Part of a small language model's weights.
Architecture: RMSNorm before each block, rotary positions, no biases in attention or MLP, tied embeddings.
Training: a variant of Muon for these matrices, 172M tokens, 5234 steps.
MLP neurons of a small language model. Each row is named by its layer, matrix (down: output weights) and neuron, and shows model dimensions 0-191. Each number is 128 + 32 x the weight over its row's rms, rounded and kept within 0 to 255. Numbers have three digits each. A neuron's up and down rows have the sign that makes its largest values positive.
A block is one neuron, or neurons of one layer that tend to fire together. After each block is what it responds to, as a language model described it from the Wikipedia text at the highest values.

L3.down269:126118074102139186169116138162071132133126121140103175103123149113162084100126133132099115085153161107100108106054122145167159137199153114185096104122107108164181129112160076130091093105118078145121108170071144142131176162120151191073123118200159157124117180126125088135148109134176166048049151137163085146169123122114136137139137203099134175158104128073085154121099113095188139159100103084143192108171130103106140127152124146117143122124117139135129118131151196143198147138179090111159165155134142156178157215121143121141069082132151184136157147138139106102081116143145135163
L3.down290:189126131109125121114030148093123132088107109149142150152136117101156125135123102092073151044137106138095112168162126138152176134096150141048110083164097111069139105188107106126163101149162084137140150123065143131146111143113154123120178122112134141170119119106130111111130173197128116097162095135165174116143109130135113111098087134119115110116139120159077129159151155164120176069178114163167120103133123094116105145152107117036169069164117094114182117179126171154181125120173105126086076112198099127131175129115110070091130145085121063160177072156110132144118156140026122140
L3.down324:131125146100103168141111073122177140194115172088117116136149165151157150135111172110096190137106111089171102144087071132139060150159138120135150176076123159168136145107147107149089129104139148147111136073147098103093107128125201103111136131140077139132096124104134146060170123158175131087117199107167070153136126117175154128129074164096155095125129113111153084139112111141177172181091150086170151150112087138136129163100147128110186129161165093185138142129128098123173128150255151080125149103116152099112102119136112132140160094112171113165156110098141192091065115134197089119
L3.down381:161130133108086084146117141179122142106127143106117196121137151116121089134115063112069127116030147134103121112115121169056120096136121151125117130137087161128193095183111037148155058168095154120103145104116116106143139126124112171081082161135187146153070137128133129149157146163112139068151153168143136117139103139141134172108138139113186134125100153162074133118114077129065104101119117124130174167100163118153105147154100095159110123042126154136140140104132129110151143086181057098108086119184180169133159121100131170122107096094158061142121078173199133163109176074119075136
Description: Opening fragments of longer words, mostly Comm (Commander, Commission, committee), uc (Kentucky, truck), co, acc, and the digit 4 inside numbers.

L3.down73:152170089098102130155140119153193161084146134138081135123168115104105181121102097066124093095174132166115122104138110170072207092119091127121089091157142127167099159173149120101131102140133217109135108092116109149124166096163087133076187122133095157163121089086135158102133093130085089115131113131108156126161114178168078149178113146101180124132144154178109162155074126104125101119145137164146127146100184121163146129142162105119091082079165145109041161160185087146174062151094092164170116079108133144104136107153112113133131162093105136134216198173093161089121122108112157130
L3.down213:188157095141115156152095162153155116149125125147126093106157152189082109147135124222092144077128152113127137131144153149186109140123170154160118137092120131131125086193168123110156132157161113120126094115089097106060173095130099091184174161162091153135150174151113119110124152064091116136120103118166118156129089174128139093184131136133067130131161124107117098127137076208149157129063148140059170129170113171182118204119147094161181062148111125123103120182171098168123076140211125104109148125152105102176101137126109145162088085109152152124166088157119126120144066162178118118
L3.down257:208169104093068132095139124179074139140074136102118192176137132128089166164102123112126090141090107146138123109126166119128158172153088164145143127174076108118090148114148076086106110090107105138096110133153088172067161070061113120146137081170155138140118128130131118105164119104122160106081100141149174130120125102144095216162121108147148104119178160133151107077157077166098133079151150164118125142122166100111213107193181108165085137154150140128057122135149166075110083106115137171200133169154171137120112118142127107190100128147136067127196117087135143164090116144119102099
L3.down344:180136097079119119131127113156177134081153154144105230165113120097114127131093115136118116123109114196152137114094126126144114095145105165148097080149126126149117125141133127138167139062076109092101129119148128159147117103174081091157106109152121170084131158168052139142138095082088145080173118092135099167087190144156103094181151123098088155124129143053069073140116176151123136147118154106106131163172132098122202155121062175169088118182108101139168090120139154104075112104178145147125217154172197105195138129089130170164092155118121131141132110072162168118115148131168146130
Description: Mostly the word piece "by" inside names and terms (Ingleby, Cerambycidae, Cubby), plus "==" opening Wikipedia section headings after a line break.

L17.down264:149108148135134119176121150139081180108173092139150141108120123190180184156154129081090153104094101145190130148145125133151068150173161058156081129096149140160160132179094135122132164146124118136147149093147110129153145087082148170106145098109152144130098105118105129170128155138051097120163070145103199128102130148128206174124112122111121152144200171100144111145103099144148162212140136139172110111175092189100205064087142173089182114138112093142131095176149133125149175116184138110114144142108129085123172168099170164135108112100070131183083129185134141119165092160131099144
Description: Predictable continuation pieces inside words or URLs (the third w of www, eng in engineering, ed in embedded) and line-start == section headers.

L5.down75:126137078170146115113121160161114157131179176083177102121140121075079102166133210158097135184182019133132152132147131133128119175133142121077104128125094072093115152194088082121160116108117102184139137138192086112111142154139136069139167090101106137148149191112068121173151122103090104119098113114136160129124093139144164107118136099145118096153144146041148107124122109159118196113139119133132117131188130139110134106068133144172128144163094126051144059117135104106144133120029131114136099132120070115149139186115092172152142160109091137149174107166103078136131076094146125147
L5.down91:122141096140075113146187083118165185136138093148152188095105126132124089126122133168161100088127097176139146089173114137116104130112087144079100054141076160175116098143154123165114158117106116093113120193108132174122089137121156148114106163170148215116112198145131101127135141144093092142152130124158133108064144137119131072122109081100120086150160107097119112116126089193091170220107144165101144111176095164188086146133111158087144109079124135083088156182108101102141130169159059094158199102205150164151120169093093128133143096143201107089140122126157154104100133136148127108
L5.down103:099110112134131101077134113066103228096141129113170109162026105139116135107175165069107096126143120146154121160156133102146156125075115168066120196154157098069105184122125188142157123150131084096129150101172103039158124101158141173117157066148158182147156096127084180147111093156137138115107153149076147078113161133089129133115127094055170060164126144111108104155139094142129114088070168138131100169138121163099116090181134143156099107127152126125077106133128115134107107119090172184136119149106157115150139115155108178101131132109157172151137165142100132118076166159132074168
L5.down150:173130093079115153115155101116155142114150146167100138132083152115133092151120143075107086180150059113130170130153144123101151175118112218140069150153120124067125136147127204143138136097141089116132143153168109158106113101066107134153183095145141128128034185158110165108192136142115135180187085127143138129128116191067137105189143120130096086128164096098085055105108091179094114115136123104160118106097112136141129192124175107155146117134110168159127151116151106120089107142127184091238180150091142124128135122139131131151151073078128088098135137103134104130117171125082090182
L5.down246:129145096135122167082191114161108174180100135166176132150137130161106138087096157150105104187137080138122129113147130120111126026156101108169166131190109137177116146082184145123118141113136132138168091125100091144169148077138140153169131160166157187132145087163183147162105104131122164129138183135094139065094159113132114097149216151126140089130174108073155141125170102103103115071168149107152079142100114136108147143118157163215135123141150131100133155174162114082127083120190073092101066119111169186124127092092195114130157110161128100154128170181083089137091120110158142112
L5.down267:155118123105158156142118155069154120072160176124112109160176147106125080085104149135159129148152149117173171144082160140096074100107095135081156094111127096121136179135133060201119158129104087131173146131144189115167107072151132082087152137203022131132122124142081140150151087118073106118049162139076111108124130144138151143173128124112122105162162123078142177160097137144176122172064107132112214151154156141133133135131108140138123133073091129193081179084130127088138156181164136138124125147113180168125110176118092164139149107117124140156122082140102173111126125201106116177
L5.down293:146144135133170126093171125157117118062156098154164058104182125149160107109148150085151118101078158147159202153191156116094190097099145100110159147108144119089105093151147067104184119135116135134102111114012106137172122197119128126119085110117145147161139099118154125135124110189088111150154115164179077130108107187070064128054179136123117153133135133177086101122165202116086095077183076159140139177160123130137111101146112149144118134141123103158088145092096117126165139168169141118112109122088103125126100173155188161115128159055109124156148114123088153173105127123093126122
L5.down305:128137138163188078062100104139106138139143110194149106135119116121175148114080134115121158143146160088111080131131123149122143166153138180122149159128116172216178081085176108106103112131162110160091197142146128098163114097156125164134182139143107166092168144212215115126160128151166153103144164135175127174123172175115166134149118179156160138098132125110136143127149124153070150130079091137130039071159160126170092153152143166054111152116166105163116141128106159124128092188097156133135098187106131089146160133209090100102182104135113142139145191086160119107141140119127094110
L5.down312:157187170108108114146160110137070129092171135106118072130086120112158124105122136112083111138140122168158161118132147093192109163107206174092123152142137103106085153058136106047148127133149151100057066130129161100203087164161131121118137138217149196144121137158120101091114127152197100142101062138128122081187125138149181176169105195105132139148182096170113116126125157112183134096132133114168153173137156126153193134138097091145133161178124154147098120091154127136137068176160168174161110124154135140134104145087161124135109087117134129187183161113126154128115113136104173160
L5.down313:124087112130140105094173105166207081109133068041131116209096087169172034086089177136071182132183166180067131105093159098130133113144120123110155144123117152147112109074177094115141135095104135144108085136144180117111137096117168088155100112129148108152170143121116099097173099078133114114105132145112164125060099149125069117113179126074164161104132101107138101149103127102106122077124149115146124153107127167136113103150197119168109164142144147160114124135102094173150121119134148107162117119135102147102166143091145127177190197099148084119159096177130119135048070131160099121
L5.down315:126141127090145176097195127092152152110111137145131124109149104160033150144210211089142169135138119165172158081185119123074139125155117140103162136133150143115124204130115174171161160112089131185109119163120074106137112119197112179148114130166081144121131137184136130137109127197120215122092169124172116095145138113093141087144089120126135136137126106185097099141103179127058176184154104143138133133158111128113157085185089124104096166083130078107131197124140129148132114112095117098170140134169176096088153152136155091156108154126125163194106119142091103175153114161097110166
L5.down322:120171033120178185114145155141177143128141109129117131112153115105126210171195166114129146107149084098146151136120109111172133098178157158159115082189122110141154092179084124169121070102132138127088151131162110087161148169156138158151081107153028127143108148207090144101138057164113114150094143153127126127112180134116145133115160167161144083196105093108155122132157121120136167094093121140160168144096125171161140095146160103097147179107118132113182109163151124116188158141105132133150166067149152113063166122124066135139105141135074114126146110060129149165140159130094141056
L5.down345:097106149111122113148103056107112134110153130158140130099140115086135137149101127135128106205140108170084106138133086172102133128131128102142123137194098112145157139139208109128113140159154126191127146141112108176161178173138147140092081089194099070161112127127102123136156196121105109151143049130153077103123113155127057164161123144130135068160188139058195084144095126176123135138178089130225104120226129081123100154163142127164097131158151183151164126098086094109091142157124107107142132135149098116091119153150088115121189097145085195149122083156104159165140134130163117117
L5.down350:142057071173075153086128146152170205098127106094174170122084155101075150205133142141136130070161108189119126180159131152105173126165120160055105116121074127140162097099088123153113170149087160197096107133175184114122160146099154132138132125123169145158148136132138080074059138100101095130126180126158167120129067188178116073121138149138184169110079166093082162126124121118134128132110184109099134110142171144099075130139160103137154118132146167155122135106145122132114089137061125080073097163164146118099127134133078154094148156120140137094163149148147075108091122086102148093
L5.down361:180116149113120169155114088128106129175153136112137128119107102166187150123075160165156184128162162115138108132114132166096126085126117138057117105166085113160129161128163129150119135043148118193069127088065114173218138102101162093155149087148111135111103098110097154075169142088178121054177099105157087127134195103152119136139144180174176138125094097135137107175119153162122138113159045122115134184117170157159122124140107104170151161180119113097129085135114131127134161124148179113143126129163119131119124159136110134141185041099106061171157096073081177101120125117120162098
L5.down372:142095054140160155137155120143163124137117122170111141135147126157121217123113178143185088126126146136155132127132107110130137123075085169135141104137114141088106117120123088133133134153144129089182158112123083121143111129162104155135105109181075072155145160152132128161208150097115108171176198147092163167100085122131085120198163161101178099154164216151089116091115092125103189097091136097136124041119149186156138147123159201151225105138079179113139120134141089101145111143142162114103135113126104164154122083050087119096153131092127103172131083189124123154130140099112105140
Description: Opening == at line start of a new Wikipedia section heading (==Demographics==, == Background ==), plus weaker mid-word pieces such as per in operated, and Count in tables.